config = dict(
    num_attention_heads=2,
    norm='layernorm',
    norm_place='pre',
    norm_eps=1e-06,
    positions='rope',
    init='normal',
    init_std_down=0.0,
    optimizer='muon_variant',
    max_grad_norm=2.0,
    final_lr_fraction=0.0,
    max_steps=5810,
)
MLP neurons of a small language model. Each row is named by its layer, matrix (up: input weights) and neuron, and shows model dimensions 0-127. Each number is 200 + 20 x the weight over its row's rms, rounded and kept within 0 to 999.
After each neuron's rows, "fires on" lists the tokens most often at its 100 highest values on Wikipedia text that the model never trained on.

L10.up652,213,225,174,201,192,212,231,215,208,208,207,178,205,206,189,164,151,181,198,188,192,167,187,181,218,226,197,175,210,197,196,186,191,207,227,193,225,225,209,193,172,205,239,232,200,179,214,232,220,201,204,237,230,186,194,186,219,198,217,220,204,215,224,228,195,226,199,196,220,193,158,210,181,204,223,215,210,199,217,235,186,183,185,201,177,204,146,186,168,207,176,170,201,210,255,222,193,197,227,204,197,187,224,201,206,199,210,176,171,199,191,206,222,204,205,193,180,190,187,217,199,221,173,232,210,187,195,195
fires on: " |", " and", "le", "i", "ec"

L4.up52,162,221,236,191,215,206,174,202,219,243,192,190,171,176,167,184,171,177,245,232,155,203,199,196,195,194,192,205,217,190,232,209,178,178,169,172,231,207,171,175,222,233,212,195,181,194,186,189,185,193,214,195,215,218,201,176,235,218,177,194,197,201,204,200,206,226,187,198,199,181,234,213,200,178,181,224,216,163,182,184,165,240,212,194,211,183,199,226,229,202,252,182,223,173,194,233,191,203,219,233,203,205,198,204,168,240,211,251,221,180,226,203,157,188,180,195,200,183,237,215,219,205,226,197,236,188,202,184
fires on: "al", "il", "a", "urn", "ro", "th"

L7.up704,198,225,195,186,201,220,192,202,218,253,190,183,180,179,199,189,182,181,160,199,216,186,212,188,184,207,209,192,212,219,203,149,211,178,177,189,222,171,163,209,253,186,184,208,229,233,158,248,198,209,215,201,210,198,187,194,206,193,208,154,167,212,183,186,224,190,195,232,213,190,190,182,208,186,178,208,175,191,202,192,192,221,209,195,195,222,196,219,208,225,211,187,186,197,214,187,187,239,164,224,224,157,179,197,194,257,202,223,209,196,248,217,194,169,186,160,196,180,222,202,149,176,213,176,193,172,176,213
fires on: "ill", "e", "d", "h", "ord", "ount"

L10.up136,222,176,184,183,195,184,196,193,194,190,226,174,229,195,188,180,202,215,232,190,206,194,193,171,209,213,243,183,186,173,251,209,171,223,205,174,190,175,193,181,227,213,190,218,212,212,180,161,197,220,222,174,195,187,231,200,229,181,196,231,227,214,205,159,197,221,206,210,178,211,182,203,225,200,195,220,201,231,204,211,186,210,195,179,224,166,155,193,175,137,189,212,183,186,174,205,188,207,200,210,202,243,182,214,236,229,156,218,197,206,222,224,197,176,218,176,188,186,214,180,137,193,188,194,240,223,180,196
fires on: "h", "k", "it", "j", "ar", "g"

L5.up340,193,257,196,235,167,212,213,210,225,181,228,180,191,222,179,209,225,180,186,189,170,172,237,192,185,182,227,206,189,181,179,182,193,202,198,166,204,188,210,202,202,197,164,202,215,222,192,201,155,191,192,211,206,202,199,208,207,189,182,191,185,206,205,208,259,179,202,186,221,193,211,230,213,194,190,191,218,164,164,202,212,200,208,197,200,195,173,196,201,233,169,160,204,207,177,201,156,179,180,154,201,216,231,196,181,195,192,173,228,175,212,189,243,178,200,190,182,207,210,173,210,189,205,191,211,211,171,200
fires on: ":", " of", "p", "s"

L10.up777,177,222,176,179,223,186,217,199,230,205,173,225,199,221,193,208,166,169,211,184,177,200,216,190,198,218,221,178,200,196,176,232,188,229,235,195,196,208,202,201,163,223,204,175,187,213,227,196,177,175,199,192,200,240,229,209,202,174,209,212,186,178,183,183,195,169,203,178,170,166,198,189,214,147,214,193,151,175,171,204,163,215,207,226,213,145,181,212,230,185,215,186,203,198,199,140,181,191,189,202,181,185,216,181,191,194,232,186,169,221,206,177,157,215,205,188,177,196,166,205,170,199,161,210,169,202,200,198
fires on: " not", "ess", "um", "m", " |"

L7.up40,180,214,220,231,182,203,147,211,205,205,178,241,171,194,158,210,210,202,222,198,193,220,244,183,253,187,182,173,214,219,198,205,205,213,191,213,176,201,191,163,198,207,205,227,202,196,216,192,166,226,207,162,140,214,202,201,181,205,236,227,186,180,222,181,214,195,208,218,234,195,204,209,207,199,200,166,207,194,192,187,192,202,205,193,197,208,206,201,213,229,194,190,170,184,218,175,202,185,200,197,201,227,193,226,180,210,208,215,194,238,204,220,225,216,184,211,189,210,207,219,194,205,203,217,183,196,209,217
fires on: "e", "y", "c", "id", "\n"

L3.up47,182,171,216,188,223,165,134,202,203,216,200,213,225,202,186,197,220,235,198,238,197,222,184,209,180,188,179,208,183,235,223,241,177,232,187,166,207,193,183,173,175,249,174,177,204,182,229,219,181,222,215,224,194,198,231,214,197,207,219,188,228,225,200,195,201,231,199,199,253,198,200,175,197,222,223,204,189,210,202,226,195,223,192,191,235,179,211,200,212,199,233,203,187,204,217,200,215,185,196,210,208,207,196,179,183,189,209,211,191,225,219,203,194,207,209,235,200,190,165,175,178,226,177,183,184,178,202,213
fires on: "ed", "s", "a", "ult", "an", "p"

L2.up560,219,237,192,181,197,193,190,199,192,276,186,199,193,192,191,184,177,206,196,191,216,233,205,189,202,184,226,189,213,184,214,181,203,211,192,205,187,192,157,206,177,184,188,223,213,177,178,230,228,199,204,200,221,182,192,196,240,182,182,192,194,206,211,186,214,238,198,223,171,188,229,204,229,182,210,190,210,170,170,208,157,216,208,219,195,184,161,201,192,170,209,218,188,193,180,172,181,208,184,199,218,217,230,209,200,226,173,210,185,197,178,226,208,160,200,185,202,181,202,215,185,232,209,191,184,171,160,205
fires on: "ina", "ome", "or", "e", "ord", "ate"

L3.up826,213,189,209,216,218,194,202,216,215,212,206,228,202,197,173,189,174,183,235,183,212,193,186,216,190,175,192,174,202,167,207,205,195,226,205,178,262,208,185,214,208,205,195,199,222,212,218,206,177,228,188,187,194,175,203,200,225,206,234,235,199,163,202,171,214,205,208,209,185,225,246,198,196,214,213,190,162,175,230,186,227,164,207,190,184,152,199,155,230,191,180,219,200,182,175,166,216,209,181,177,223,186,224,184,190,161,232,203,196,237,176,201,197,223,210,210,196,199,221,170,220,199,210,185,193,199,176,207
fires on: "el", "et", "e", "orld", "ey", "ch"

L5.up342,169,145,178,254,195,180,212,216,220,213,195,208,240,195,168,208,195,168,202,210,197,227,196,189,195,207,193,185,230,204,203,239,190,207,177,216,218,200,173,204,193,191,182,177,195,196,177,187,191,201,192,201,190,199,214,224,183,197,223,193,196,205,212,219,243,188,199,210,152,178,197,207,212,188,155,225,198,154,223,185,216,204,195,191,204,233,170,208,198,190,236,198,179,200,206,219,183,205,202,187,216,192,196,163,203,239,164,229,200,203,183,217,202,203,195,195,169,180,193,193,185,194,238,224,214,228,207,175
fires on: "ar", "ist", "y", "ther"

L3.up323,172,207,221,196,181,180,176,189,190,196,196,235,203,201,187,199,200,210,221,210,200,200,218,208,207,203,222,188,227,159,210,199,199,207,186,214,187,195,214,201,181,166,197,187,192,187,204,161,192,195,211,195,200,202,214,197,183,212,212,215,184,181,226,208,220,181,214,168,188,228,176,197,261,182,211,181,177,198,200,181,200,164,218,207,231,194,200,180,211,217,202,219,206,191,217,223,181,227,182,180,189,197,189,188,195,232,231,226,197,212,191,260,197,206,144,183,221,217,224,180,165,210,187,204,194,216,184,183
fires on: "n", "m", "b", "ish", "y", "c"

L5.up641,204,172,232,224,233,210,172,198,225,174,186,198,226,229,223,201,220,214,213,201,187,218,188,201,204,198,201,202,185,218,233,173,223,182,195,200,236,220,197,169,196,206,174,212,187,190,181,268,198,192,220,161,212,208,212,184,207,194,219,202,211,210,202,213,175,209,186,136,213,210,194,215,212,197,223,180,221,195,201,197,178,210,209,246,213,224,203,174,186,171,180,239,208,186,226,228,212,178,213,184,170,195,205,184,205,215,196,204,179,189,190,214,194,188,201,211,216,191,201,214,187,193,216,176,167,187,159,214
fires on: "y", "h", "ly", "an", "f"

L4.up323,174,199,220,185,189,214,210,192,218,230,201,231,193,182,231,166,234,176,186,186,237,242,211,185,224,187,215,173,203,196,198,185,183,160,188,232,174,204,181,184,182,190,218,227,194,185,191,200,225,204,186,236,182,234,189,211,184,183,216,190,190,233,244,201,203,211,206,228,164,228,193,191,200,222,213,225,165,220,202,202,226,218,194,220,217,180,198,183,190,169,150,218,217,186,202,195,202,209,202,199,203,197,215,226,188,212,173,188,221,242,223,199,197,236,185,194,189,198,179,210,191,218,194,193,210,203,198,223
fires on: "f", "ased", "al", "ad", "ra"

L5.up24,198,196,189,190,183,171,150,220,195,206,211,219,211,225,222,191,193,213,182,192,202,195,222,182,214,159,190,197,232,191,208,210,191,231,185,207,183,188,188,215,176,225,205,225,185,181,249,200,186,228,212,202,208,200,211,184,215,187,218,241,215,170,176,193,186,191,207,185,189,185,208,172,220,191,166,204,233,178,229,182,259,173,186,199,211,185,204,191,212,204,189,227,189,213,228,234,225,164,217,202,189,206,195,185,224,214,157,198,213,197,208,229,216,240,193,223,175,179,187,208,177,207,194,203,173,197,200,194
fires on: "ass", "ed", "and", "ine", "ident", "act"

L7.up431,185,212,194,200,229,207,242,196,177,207,195,187,218,224,246,187,187,176,198,225,196,188,189,222,187,238,215,223,180,216,191,169,194,192,180,194,213,194,216,201,173,204,204,210,207,209,225,196,151,193,203,199,238,217,182,200,157,206,234,185,225,196,218,215,192,234,213,198,176,201,181,183,175,186,222,201,187,205,177,207,220,206,207,182,181,222,174,209,211,193,191,148,227,160,213,219,189,189,191,223,189,201,197,160,196,181,224,187,143,239,243,232,164,201,234,197,190,182,202,192,184,211,191,191,202,156,207,198
fires on: " |", "and", "le", "ame", " of"

L4.up330,242,232,182,211,218,202,260,208,185,190,211,218,184,199,208,164,210,199,193,218,203,165,166,177,191,186,231,182,181,175,190,203,212,203,189,223,204,205,198,191,219,196,170,214,190,184,218,180,181,187,228,171,203,234,178,203,209,183,251,182,184,215,220,185,212,200,211,207,204,198,219,193,230,225,241,218,178,210,207,212,203,194,208,198,177,224,219,184,172,224,188,205,203,180,189,175,210,222,233,199,196,214,207,173,180,203,197,204,190,194,214,157,174,178,207,170,197,210,216,213,200,203,177,182,201,202,225,218
fires on: "g", "s", "f", "ic", "ru"

L5.up505,197,240,228,222,190,198,190,224,229,200,229,184,227,243,211,215,187,197,196,188,185,164,219,231,168,172,172,215,199,185,240,181,192,206,179,186,198,223,219,171,213,222,238,189,193,212,203,234,196,176,173,204,196,227,204,199,201,222,208,210,187,194,197,213,216,188,234,202,186,181,196,191,190,212,196,208,218,179,183,206,192,175,167,240,208,191,212,183,218,245,212,207,215,187,202,187,222,185,180,182,203,196,181,196,212,199,171,198,211,186,185,217,190,195,196,187,202,168,209,206,213,185,165,191,195,227,176,148
fires on: "0", "ay", "in", "n", "ach", "ary"

L7.up747,223,215,229,192,225,231,238,217,176,195,191,192,212,204,175,217,206,189,222,151,216,183,183,185,194,198,207,216,246,217,232,192,195,208,206,184,223,154,193,213,218,209,207,185,231,191,203,182,188,154,191,228,205,177,216,227,202,181,189,214,184,219,217,185,181,205,165,182,196,140,217,219,206,204,217,177,188,199,165,189,205,198,168,210,187,188,222,211,203,215,208,175,189,204,181,201,186,230,191,180,187,156,210,226,174,247,200,184,177,242,239,180,233,172,182,216,228,220,188,187,207,235,201,205,165,212,163,172
fires on: "a", "1", "el", "ard"

L10.up506,183,207,181,196,216,169,200,131,216,205,171,221,187,237,179,195,235,192,207,185,211,180,224,223,215,204,203,194,215,167,218,152,207,179,208,201,170,173,196,190,181,168,156,176,222,184,203,203,200,186,185,169,227,214,206,198,231,178,244,198,203,203,223,176,213,211,217,200,190,203,227,210,205,214,210,193,169,162,220,196,219,217,187,166,202,204,214,197,194,204,175,186,205,193,201,199,206,215,232,210,190,208,212,206,192,176,205,227,205,207,202,191,188,172,172,193,193,205,203,197,221,183,172,222,198,186,198,219
fires on: "f", "s", "g", " =", " to", "qu"

L5.up739,170,176,228,202,239,181,203,145,201,224,202,200,212,189,197,224,175,212,194,218,180,216,229,187,171,179,177,176,191,230,146,225,248,185,156,200,217,174,216,222,219,191,197,185,192,192,194,205,227,177,212,209,225,225,198,173,171,172,208,213,203,226,238,175,179,207,187,184,186,210,188,189,206,163,205,209,196,211,221,218,216,209,230,202,185,219,181,178,194,208,189,179,217,216,195,234,210,191,171,224,180,160,203,188,158,187,182,205,181,207,172,191,207,164,207,192,195,217,210,209,218,187,209,201,189,202,150,197
fires on: "I", "t", "ed", "ce", "le", "ence"

L5.up393,157,197,210,192,214,142,185,215,174,194,201,189,211,164,200,210,207,230,224,236,201,211,180,172,210,191,199,198,188,207,201,208,224,186,203,217,217,216,182,217,213,209,241,210,204,216,244,188,215,177,196,214,187,184,194,229,225,206,222,205,201,210,177,170,194,190,182,157,201,183,241,184,177,225,215,194,187,196,191,200,205,201,198,237,194,176,217,206,231,211,201,211,169,192,238,224,188,174,199,178,206,175,189,193,193,171,238,196,226,216,154,191,189,166,187,212,172,188,207,175,171,188,194,190,211,167,172,178
fires on: "ou", "le", "ah", "l", "ad"

L5.up744,244,207,202,236,184,234,187,218,218,209,225,201,211,188,187,194,174,212,213,207,207,184,182,179,182,205,175,223,195,203,216,191,229,230,169,207,173,184,227,204,234,198,184,205,215,170,164,190,176,181,222,213,215,223,187,172,237,221,214,180,179,223,206,198,207,205,187,177,178,196,195,187,193,240,192,218,194,226,213,181,218,223,228,212,176,191,219,215,200,224,199,229,199,199,187,187,181,231,190,172,189,211,179,183,232,193,202,155,177,190,198,199,170,185,215,191,206,190,227,194,186,190,200,186,179,203,206,195
fires on: "le", "ced", "s", "ings", "g", "ied"

L4.up599,202,197,210,189,195,213,217,199,200,198,180,201,205,177,196,193,237,207,196,174,184,185,198,211,216,211,203,253,202,204,180,203,215,197,241,199,235,199,202,193,173,203,200,217,223,208,185,212,189,175,232,209,181,196,199,202,227,239,204,189,176,204,191,231,239,229,250,204,202,238,210,206,213,185,204,212,201,178,210,202,194,198,201,191,207,199,191,207,231,221,150,161,203,191,165,212,200,169,211,164,205,198,216,160,196,224,247,213,244,207,206,153,165,205,213,188,208,217,185,200,252,216,220,218,170,220,195,197
fires on: "n", "m", "s", "hen"

L10.up622,186,219,198,181,222,197,187,224,186,197,225,194,199,231,193,184,177,195,171,179,203,202,178,179,197,148,197,162,213,190,195,216,183,221,166,181,217,207,223,210,193,194,167,191,183,191,237,227,244,203,189,199,200,209,197,192,209,189,191,202,169,216,253,213,184,217,233,213,217,218,176,240,227,197,194,202,187,196,216,204,213,205,174,216,226,223,203,192,204,215,169,187,175,171,218,176,220,206,174,161,200,208,177,212,219,179,189,241,231,169,180,152,204,213,191,221,180,184,181,197,247,200,230,174,220,214,176,197
fires on: "ing", ",", "f", "I", " Y", " of"

L10.up321,171,227,185,217,218,183,172,184,182,184,167,213,214,194,201,214,234,183,171,199,215,210,204,201,159,205,202,190,223,199,242,183,200,222,173,183,230,187,221,209,197,193,175,178,159,183,259,217,187,224,196,175,201,205,214,194,194,246,231,216,177,155,223,224,202,186,208,181,206,191,200,176,176,197,237,222,215,189,213,179,217,195,200,223,221,214,213,187,162,199,187,224,213,242,202,201,210,185,199,192,199,171,179,205,218,226,193,195,210,236,173,235,226,232,192,231,236,155,182,202,202,219,219,210,202,222,229,223
fires on: "al", "act", "ine", "art", " of", " |"

L3.up183,191,225,196,160,208,224,213,222,217,169,205,204,206,165,187,185,248,205,200,173,196,228,209,188,195,210,182,177,207,241,190,188,217,191,205,199,209,181,206,188,193,179,208,199,171,186,196,233,219,196,206,218,207,221,199,250,173,239,215,203,171,196,195,244,159,190,214,208,223,214,196,194,213,202,210,188,171,196,227,192,185,173,179,210,200,188,180,198,182,202,180,173,202,219,181,231,259,236,177,193,195,161,189,226,195,210,195,219,168,197,216,198,200,211,219,206,179,199,152,219,193,179,176,200,199,246,171,175
fires on: "ed", ":", "s", "ines", "o", "inal"

L7.up386,217,196,203,191,211,216,215,199,162,198,206,172,171,184,215,221,200,228,188,225,189,227,187,221,160,180,195,156,231,199,242,211,207,189,150,179,206,242,236,183,210,191,183,238,195,199,238,205,173,183,175,183,208,184,183,181,185,202,191,221,162,199,195,209,198,190,179,213,236,199,205,193,227,176,214,234,188,215,173,205,232,207,205,200,200,177,209,183,239,198,171,190,203,174,188,206,181,197,180,188,216,209,214,212,214,230,210,190,197,205,217,193,220,178,200,179,171,191,214,209,225,245,197,158,168,193,194,168
fires on: "h", ":", "f", " of", "w", "um"

L9.up972,201,202,196,170,196,176,211,165,205,204,221,162,192,211,184,174,203,201,193,190,193,191,226,179,188,217,205,181,197,234,224,184,177,202,212,202,203,226,193,225,155,188,183,186,184,219,166,176,228,175,209,223,221,242,205,239,236,175,183,227,174,218,200,228,180,195,195,199,207,205,204,197,216,200,216,195,208,212,208,203,226,183,214,220,163,175,183,185,187,207,202,240,209,252,207,225,215,215,189,205,195,167,172,195,227,209,211,213,215,200,201,162,171,215,216,215,182,233,221,188,195,201,202,202,210,200,180,149
fires on: "u", "h", "at", "s", "w", "ed"

L4.up568,196,203,200,223,199,173,225,169,181,170,217,222,203,201,215,194,210,196,195,187,186,181,227,203,199,186,234,218,213,176,207,200,219,184,208,186,197,193,213,210,167,209,202,224,225,213,166,184,191,193,202,191,180,199,184,241,208,197,191,222,140,215,224,188,221,225,204,193,209,206,176,214,227,211,198,213,199,192,203,151,211,185,204,208,206,191,179,187,208,210,182,182,148,181,200,225,189,186,222,224,183,202,228,154,183,238,191,172,217,186,186,178,191,211,187,186,169,201,217,187,232,207,241,195,241,209,217,184
fires on: ":", "ens", "at", "m", "i", "s"

L10.up459,210,194,231,204,242,208,217,201,180,195,204,222,207,214,193,182,184,224,204,242,194,217,227,221,246,213,204,217,168,190,170,215,194,196,217,178,233,178,204,198,189,217,227,182,175,193,191,187,193,189,211,169,190,192,172,219,180,162,192,198,235,163,146,220,212,193,186,180,185,230,164,198,231,183,184,223,187,190,211,232,207,170,239,203,208,204,193,251,219,199,221,186,182,214,177,191,177,179,201,180,203,199,186,186,184,213,239,168,220,191,192,186,221,224,208,200,171,197,190,200,210,182,219,214,179,191,235,204
fires on: " had", " are", "R", "D", " has", " have"

L5.up31,160,199,231,188,211,236,205,187,223,203,190,206,200,188,190,190,214,157,212,211,227,223,178,191,202,172,204,177,185,246,223,185,227,190,184,168,212,175,215,208,222,207,196,207,200,180,214,194,200,181,182,142,213,207,172,231,217,167,195,209,207,170,167,230,194,182,178,207,202,238,191,196,216,193,193,212,184,145,184,193,177,193,214,193,207,204,185,211,211,167,198,180,208,200,168,201,208,191,184,184,192,200,196,183,165,213,230,210,225,230,207,206,144,190,206,244,196,229,167,254,199,171,186,190,213,217,195,184
fires on: "orn", " by", "re", "s", "ican", "ex"

L5.up568,223,223,210,191,192,203,185,205,197,156,227,195,199,192,211,213,226,204,185,192,245,216,165,191,175,214,214,188,189,186,223,185,182,196,208,198,229,188,216,205,215,180,214,231,193,194,189,202,185,201,244,200,195,199,190,168,221,228,198,205,212,203,205,176,212,214,214,195,196,193,195,199,208,211,207,265,212,212,187,205,215,192,197,200,183,202,199,232,171,227,195,204,176,228,186,216,210,222,213,162,191,214,141,184,233,223,182,181,164,202,215,228,223,166,198,210,197,183,212,202,165,193,207,191,176,160,168,209
fires on: "om", "t", "ig", "oc", "g", "k"

L5.up129,205,228,200,192,245,200,210,187,184,207,175,193,196,180,209,217,200,184,235,176,177,232,207,236,163,197,173,175,183,221,202,216,201,214,239,202,205,205,197,205,203,183,213,197,206,215,196,210,188,198,184,202,202,227,199,191,184,210,252,151,210,219,217,212,220,183,196,178,180,170,156,202,192,176,220,236,234,206,219,179,207,222,230,225,183,209,160,218,205,179,225,203,233,217,191,242,187,187,187,158,208,232,183,185,196,221,200,176,176,201,189,212,182,164,228,179,189,208,216,195,218,175,197,179,164,187,191,209
fires on: "ill", "le", "ess", "er", "em"

L3.up293,212,201,171,185,209,228,185,206,220,182,221,213,185,201,209,178,172,202,235,215,225,222,197,163,217,199,252,200,205,212,176,160,209,178,228,173,182,210,197,192,202,191,224,190,213,197,215,179,197,182,181,201,211,217,185,175,206,177,194,168,195,225,178,227,209,217,222,182,197,184,206,182,219,214,215,186,212,191,192,191,178,204,230,186,201,222,200,259,178,168,200,218,237,175,173,194,170,216,166,209,197,174,208,199,219,201,185,172,200,229,196,162,200,183,205,164,187,205,204,188,228,191,152,201,216,201,193,167
fires on: "y", "es", "ing", "or", "ge"

L7.up672,182,225,214,209,191,221,214,224,214,191,199,191,208,202,202,194,181,182,203,207,172,206,184,192,197,189,202,238,207,198,156,179,210,185,187,196,207,218,220,174,182,203,239,184,188,210,200,209,188,190,227,186,190,198,178,166,165,197,194,191,177,183,202,180,186,165,204,226,178,242,218,221,198,145,210,180,215,189,183,213,219,191,167,214,184,171,219,174,237,235,238,235,237,202,200,190,168,211,203,196,225,221,217,170,202,203,207,206,206,194,188,171,177,198,174,213,163,223,180,210,195,184,212,179,157,200,188,220
fires on: "ok", "in", "ing", "ind", "ut", "ann"

L5.up449,242,177,212,204,204,205,188,206,201,183,216,213,222,182,209,188,204,212,213,177,207,193,194,214,190,220,208,174,180,236,215,199,213,180,230,223,237,218,183,221,174,200,158,215,180,190,190,234,189,212,180,161,221,200,214,192,202,226,197,208,226,156,203,224,193,217,223,217,200,210,187,197,199,174,168,188,182,237,179,152,181,169,193,241,186,178,191,201,209,174,200,225,193,192,192,183,183,188,194,214,161,189,176,167,214,212,226,214,193,224,201,173,198,205,187,185,199,236,185,197,176,186,213,202,220,190,198,186
fires on: "m", "ast", "al", "an", "ly"

L9.up512,163,208,211,184,243,196,215,219,218,186,208,130,184,207,166,184,200,154,173,210,184,232,221,175,195,196,221,207,205,174,196,224,213,168,218,223,182,191,181,184,190,213,218,212,218,156,192,206,175,206,196,197,227,221,200,221,205,208,179,208,208,242,183,209,222,188,212,198,198,227,240,232,198,180,198,205,216,200,201,200,204,181,218,169,197,213,174,219,217,180,212,215,183,249,181,198,199,198,226,190,188,200,217,224,183,224,204,200,226,204,220,175,203,183,178,212,218,191,218,237,193,212,224,176,240,193,224,195
fires on: "al", "or", "a", "t", "s", "B"

L5.up778,208,189,216,177,208,185,180,214,181,223,204,175,195,157,206,205,194,184,192,239,224,205,180,187,205,199,196,208,163,217,212,193,171,199,183,224,223,164,191,211,192,180,222,208,213,207,239,185,224,228,245,199,217,241,185,211,232,253,196,192,220,184,202,218,227,180,179,176,199,198,242,221,161,190,181,209,216,224,196,229,234,190,220,190,189,176,221,209,176,214,200,213,205,235,209,217,205,183,204,211,192,159,206,208,212,219,207,205,201,207,170,247,200,173,189,190,203,190,185,165,187,170,217,193,176,199,182,215
fires on: "l", " rele", "ie", "le", "s"

L7.up595,208,212,207,182,223,220,223,199,202,204,198,210,216,203,220,188,216,199,246,169,220,200,189,223,244,166,213,218,191,193,195,165,200,243,200,200,221,189,187,174,189,178,177,208,236,198,209,156,165,183,201,235,199,203,222,232,216,201,197,212,217,218,241,207,151,193,217,214,212,170,218,251,215,224,206,203,181,241,183,212,201,194,193,231,194,197,162,178,213,198,178,220,206,216,195,215,200,192,210,167,197,200,202,196,186,189,234,240,181,214,218,187,180,209,216,207,203,217,190,196,169,153,192,197,178,171,196,186
fires on: "el", "o", "if", "an", "a"

L2.up15,175,198,218,204,179,137,192,223,182,188,220,183,189,189,205,212,221,219,186,229,210,216,210,193,208,199,201,187,225,174,166,193,188,214,162,186,196,177,214,194,194,201,179,206,212,171,215,217,193,229,213,201,189,225,235,200,212,184,173,193,217,235,193,191,166,186,232,240,209,237,189,213,195,194,209,198,172,145,201,205,215,190,203,213,173,193,207,180,199,206,217,241,197,209,207,235,254,180,221,199,221,206,165,181,175,215,187,205,208,218,163,212,222,201,181,223,214,211,161,220,184,215,155,184,184,178,163,215
fires on: "ical", "ed", "s", "eng", "ative", "al"

L10.up5,162,191,181,228,186,183,203,175,195,187,192,238,197,203,167,172,195,217,202,208,196,208,174,194,193,194,194,219,188,231,228,201,214,189,243,193,187,206,194,192,197,194,207,200,216,176,211,208,177,183,219,203,248,190,262,203,208,189,240,203,197,229,201,232,184,202,216,208,219,168,212,185,178,178,197,207,179,172,169,195,206,209,166,183,214,206,190,229,215,220,189,178,214,207,203,211,161,191,168,182,241,229,185,188,212,161,208,249,171,205,193,245,217,194,219,220,172,206,209,220,210,223,208,183,203,189,217,232
fires on: "w", "-", "t", "ew", "d"

L2.up391,208,191,178,189,201,236,187,196,220,248,179,190,204,192,193,216,178,208,209,198,192,247,233,196,209,201,229,192,157,238,222,164,197,168,211,225,205,230,202,186,245,185,207,151,211,208,211,209,168,212,216,218,229,213,168,199,178,209,180,208,228,203,208,186,225,182,195,181,201,205,187,180,194,171,232,181,198,200,192,232,206,205,180,198,208,181,215,211,192,163,200,209,210,167,185,217,220,208,195,194,189,188,235,198,180,212,227,159,185,230,213,181,196,212,190,165,200,173,208,197,197,191,213,233,192,209,192,206
fires on: "es", "ing", "il", "en", "ew"

L9.up57,170,213,201,189,231,206,234,198,174,164,171,196,194,191,197,182,214,232,202,189,189,181,180,191,182,174,227,182,211,197,191,170,187,177,208,210,181,212,202,230,219,211,195,208,216,221,173,215,172,211,216,201,231,210,165,201,210,203,206,202,212,205,185,194,228,217,196,204,220,211,214,223,223,210,183,204,206,205,206,205,196,203,227,212,218,224,193,213,211,222,166,177,187,196,192,211,231,178,182,190,179,219,177,162,233,219,192,201,191,198,175,192,186,203,227,188,204,201,193,206,206,201,254,241,191,180,204,204
fires on: "m", " and", "i", "o", "n", "it"

L7.up759,186,180,181,236,233,192,207,227,194,205,236,172,215,263,162,208,163,191,172,192,196,204,183,179,241,176,214,197,179,194,209,202,176,209,173,171,198,190,205,221,196,220,213,192,177,199,221,222,219,231,182,183,197,191,194,184,187,200,201,154,187,193,210,224,169,198,197,205,158,180,185,223,196,239,210,200,179,183,189,204,211,204,218,162,184,222,193,156,195,211,197,153,137,207,200,181,218,200,214,244,217,200,212,163,212,171,212,226,206,233,177,197,213,174,240,219,194,210,188,229,212,187,200,183,205,217,166,227
fires on: ",", "A", "j", "f"

L10.up476,210,188,227,219,223,174,203,201,185,188,199,208,202,198,177,261,183,202,204,219,187,215,227,205,162,226,197,171,198,190,225,193,208,236,193,203,194,171,209,221,216,191,224,192,201,178,204,190,261,243,204,168,236,213,179,180,187,207,195,218,151,211,198,175,166,233,163,238,220,206,180,204,175,166,213,187,212,195,216,199,153,205,190,203,193,190,193,189,208,227,201,167,168,178,213,221,234,203,184,211,183,124,198,162,210,217,183,161,215,228,203,230,165,183,205,202,183,234,194,218,229,214,204,231,220,207,173,180
fires on: "o", " 2", "t"

L4.up956,213,196,156,166,209,200,198,199,174,231,201,198,207,204,208,183,216,178,202,201,195,228,211,202,232,236,222,196,173,225,157,223,199,196,210,193,256,211,181,181,216,195,190,164,199,204,185,211,206,204,189,191,194,199,221,191,216,200,201,201,189,176,155,234,211,206,204,187,161,182,173,203,191,184,207,185,188,175,215,212,195,178,201,217,197,203,217,212,223,161,197,200,185,209,194,208,217,216,215,196,213,195,202,220,224,211,218,217,191,182,239,208,167,227,206,175,177,246,167,162,205,229,172,180,181,194,171,212
fires on: " rele", "iss", "ative", "le", "l"